config.yaml
n_layer: 15
d_model: 192
n_head: 2
n_kv_head: 2
head_dim: 96
d_mlp: 768
vocab_size: 32000
activation: "gelu"
norm: "layernorm"
norm_place: "pre"
norm_eps: 1e-05
positions: "learned"
qk_norm: false
attn_scale: 0.102
bias: "none"
tie_embeddings: true
parallel_block: false
init: "normal"
init_std_qkv: 0.0361
init_std_o: 0.0066
init_std_up: 0.0361
init_std_down: 0.0066
optimizer: "adamw"
lr: 0.00181
lr_mult_o: 0.847
beta1: 0.9
beta2: 0.95
lr_head: 0.00737
grad_clip: 1.0
warmup_steps: 211
schedule: "wsd"
decay_fraction: 0.772
decay_shape: "linear"
final_lr_fraction: 0.02
batch_tokens: 65536
seq_len: 256
doc_mask: true
train_tokens: 868200000
steps: 13248
dataset: "wikipedia_en"
MLP neurons of a small language model. Each row is named by its layer, matrix (down: output weights) and neuron, and shows model dimensions 32-159. Each number is 50 + 15 x the weight over its row's rms, rounded and kept within 0 to 99.
After each neuron's rows, "raises" lists the tokens whose logits its output raises most directly, leaving later layers aside.

L10.down422:39 37 58 61 63 44 83 18 42 50 38 48 41 27 59 54 60 46 66 85 76 38 55 47 60 21 60 44 38 45 46 39 58 70 24 37 47 32 36 52 31 53 78 60 48 44 58 66 20 67 47 25 24 59 38 41 48 37 61 44 45 54 58 60 40 55 62 57 60 42 48 41 32 56 50 61 56 65 72 39 67 57 44 60 27 46 46 70 48 65 41 51 50 77 70 63 28 70 32 36 28 54 17 39 48 40 53 53 53 67 47 57 52 11 41 40 55 62 63 62 62 59 60 17 77 49 52 56
raises: "25", "10", "07", "20", "00"

L12.down151:55 57 41 36 25 36 55 45 77 65 45 40 52 63 46 44 81 40 67 43 41 46 72 53 72 45 16 62 52 56 45 55 46 27 30 53 52 62 48 54 51 69 76 23 41 49 55 36 78 53 73 45 33 71 42 36 34 37 50 85 44 77 30 70 64 60 56 43 61 59 42 60 41 89 50 61 44 55 37 50 58 78 71 50 27 26 55 48 73 47 73 37 32 61 50 48 47 56 37 36 47 40 39 61 52 34 65 50 47 57 41 55 49 51 57 40 46 30 71 54 38 61 38 30 31 51 73 51
raises: " that", " about", " how", "der", "master"

L10.down558:59 51 23 65 32 64 36 40 62 45 67 65 36 59 60 32 51 55 44 47 73 56 28 59 63 32 41 55 54 75 51 44 46 43 47 59 51 42 58 69 34 58 44 57 52 46 60 25 24 33 34 35 54 52 48 52 35 60 60 78 55 37 34 95 59 61 51 74 63 35 38 37 26 47 43 28 67 74 68 12 66 43 38 07 34 55 57 63 14 66 52 49 47 47 39 56 79 68 42 43 62 37 81 76 39 26 57 52 41 57 63 40 45 65 83 44 21 47 32 69 21 43 52 59 55 31 53 53
raises: "tic", "ster", "cle", "fic", "st"

L11.down91:27 37 50 56 41 23 43 40 54 68 46 76 65 55 57 53 38 76 45 48 67 35 42 32 26 59 75 38 52 36 45 34 36 67 35 47 50 34 33 30 50 77 73 56 39 46 37 50 44 53 68 55 52 65 78 79 59 50 47 31 36 73 57 51 44 59 68 29 44 57 37 38 32 73 48 20 45 38 47 51 61 46 53 33 48 33 62 65 76 51 57 39 66 19 78 58 72 52 26 45 18 41 69 58 65 39 30 58 48 54 71 41 39 61 42 64 67 29 37 96 54 38 36 51 43 42 57 50
raises: "\",", "}}", "}$", "---|---|---|---|", "ments"

L12.down281:53 46 28 51 32 62 44 41 30 43 68 47 59 37 18 75 59 69 56 49 75 44 59 32 42 60 27 56 65 52 34 36 54 50 62 36 64 34 71 67 40 24 57 26 42 66 74 39 49 63 44 49 63 68 57 88 41 50 12 37 53 56 38 41 60 45 42 45 61 42 24 65 68 66 59 51 13 27 36 66 55 20 66 27 61 47 61 72 93 37 37 46 70 60 49 20 53 67 30 62 69 58 57 46 49 47 38 54 40 59 31 55 48 40 54 36 39 53 28 51 48 63 50 37 68 47 39 57
raises: " wife", " daughter", " brother", " sister", " son"

L11.down671:35 48 58 49 35 60 47 78 52 45 48 42 40 56 30 65 42 47 69 72 57 62 68 89 67 50 17 40 43 50 21 44 54 42 43 43 47 68 35 99 43 63 48 40 39 54 56 47 58 15 40 39 64 47 25 50 43 41 20 81 40 38 73 47 44 50 44 32 62 65 53 67 61 88 30 27 51 58 30 55 75 70 33 36 36 34 60 59 79 65 82 28 48 51 44 55 80 25 44 48 49 58 57 30 51 35 62 56 70 35 45 73 61 39 60 62 50 44 59 64 56 19 54 56 55 48 42 46
raises: " 2018,", " 1995,", " 2017,", " 2015,", " 1986,"

L8.down697:57 47 28 22 35 39 76 50 45 35 36 78 80 77 42 64 60 56 37 56 50 67 58 26 67 60 45 64 35 48 66 37 67 57 42 48 58 37 51 69 50 68 45 30 43 34 37 59 43 40 61 57 32 67 80 65 32 54 57 64 22 50 55 69 73 63 50 49 50 37 71 57 40 41 31 40 65 72 22 46 49 70 58 54 50 66 34 50 41 51 05 58 39 36 41 34 57 28 50 29 47 58 43 28 60 56 45 85 40 57 60 57 52 35 35 53 27 48 45 37 83 62 32 41 35 35 50 36
raises: "ments", "ment", "mental", "ried", "tion"

L8.down605:40 45 49 48 74 40 43 33 48 53 08 57 52 32 64 49 53 38 57 36 50 45 59 30 61 47 61 48 41 50 59 55 50 34 60 42 55 52 56 44 47 55 51 67 11 41 44 60 54 45 48 47 19 57 48 42 76 22 33 79 53 51 66 47 59 66 53 69 48 60 86 61 41 65 37 78 23 71 84 68 47 78 48 99 60 57 62 39 16 46 69 49 62 43 54 42 49 52 56 51 49 56 67 33 63 41 53 40 42 52 65 60 29 30 62 53 40 46 70 43 60 49 53 52 61 37 59 43
raises: "C", "S", "P", "I", "T"

L12.down627:51 04 62 72 43 52 55 46 34 39 48 38 54 47 58 48 51 64 77 53 83 58 30 43 57 32 51 76 60 43 70 57 82 05 33 48 61 61 32 60 38 61 33 45 32 44 64 56 59 50 59 54 31 71 37 47 68 33 54 36 36 62 00 53 61 58 47 45 40 47 64 66 22 89 60 63 47 62 29 57 37 58 30 49 51 50 56 69 28 43 57 60 43 50 81 55 50 41 39 50 40 32 47 29 55 37 64 49 45 53 47 53 78 13 55 49 62 47 38 69 68 67 67 44 20 49 62 71
raises: " 5", " 4", " 7", " 3", " 6"

L11.down717:70 52 46 34 34 11 62 31 69 37 48 52 50 59 33 62 34 51 47 52 34 51 72 55 76 63 21 34 42 52 45 65 69 32 48 65 61 47 41 62 40 46 32 69 70 25 58 55 75 51 48 64 32 62 41 56 35 31 63 49 56 52 42 42 33 41 30 66 69 22 44 54 65 66 55 29 64 35 51 50 34 52 43 70 76 54 63 55 11 72 66 54 38 46 64 38 54 41 34 40 36 39 44 64 38 33 60 73 51 71 37 39 47 62 46 56 39 53 59 48 54 57 57 63 52 22 71 63
raises: "ting", "ning", "ned", "ted", "der"

L2.down182:36 52 73 26 71 51 39 40 62 45 58 52 12 74 74 63 40 56 50 48 56 56 12 69 42 84 53 76 38 41 59 39 13 48 44 42 28 34 31 28 68 46 63 59 47 64 75 54 59 27 70 56 39 48 45 42 23 53 27 54 43 37 44 40 39 52 33 59 60 67 41 57 38 51 29 49 45 46 22 48 29 53 49 66 63 60 55 42 75 56 39 45 51 63 34 70 56 29 63 53 45 66 49 60 37 54 46 44 52 24 64 51 22 66 56 35 68 31 42 49 81 68 32 17 30 23 40 50
raises: "play", ".”", ".\"", " plays", "state"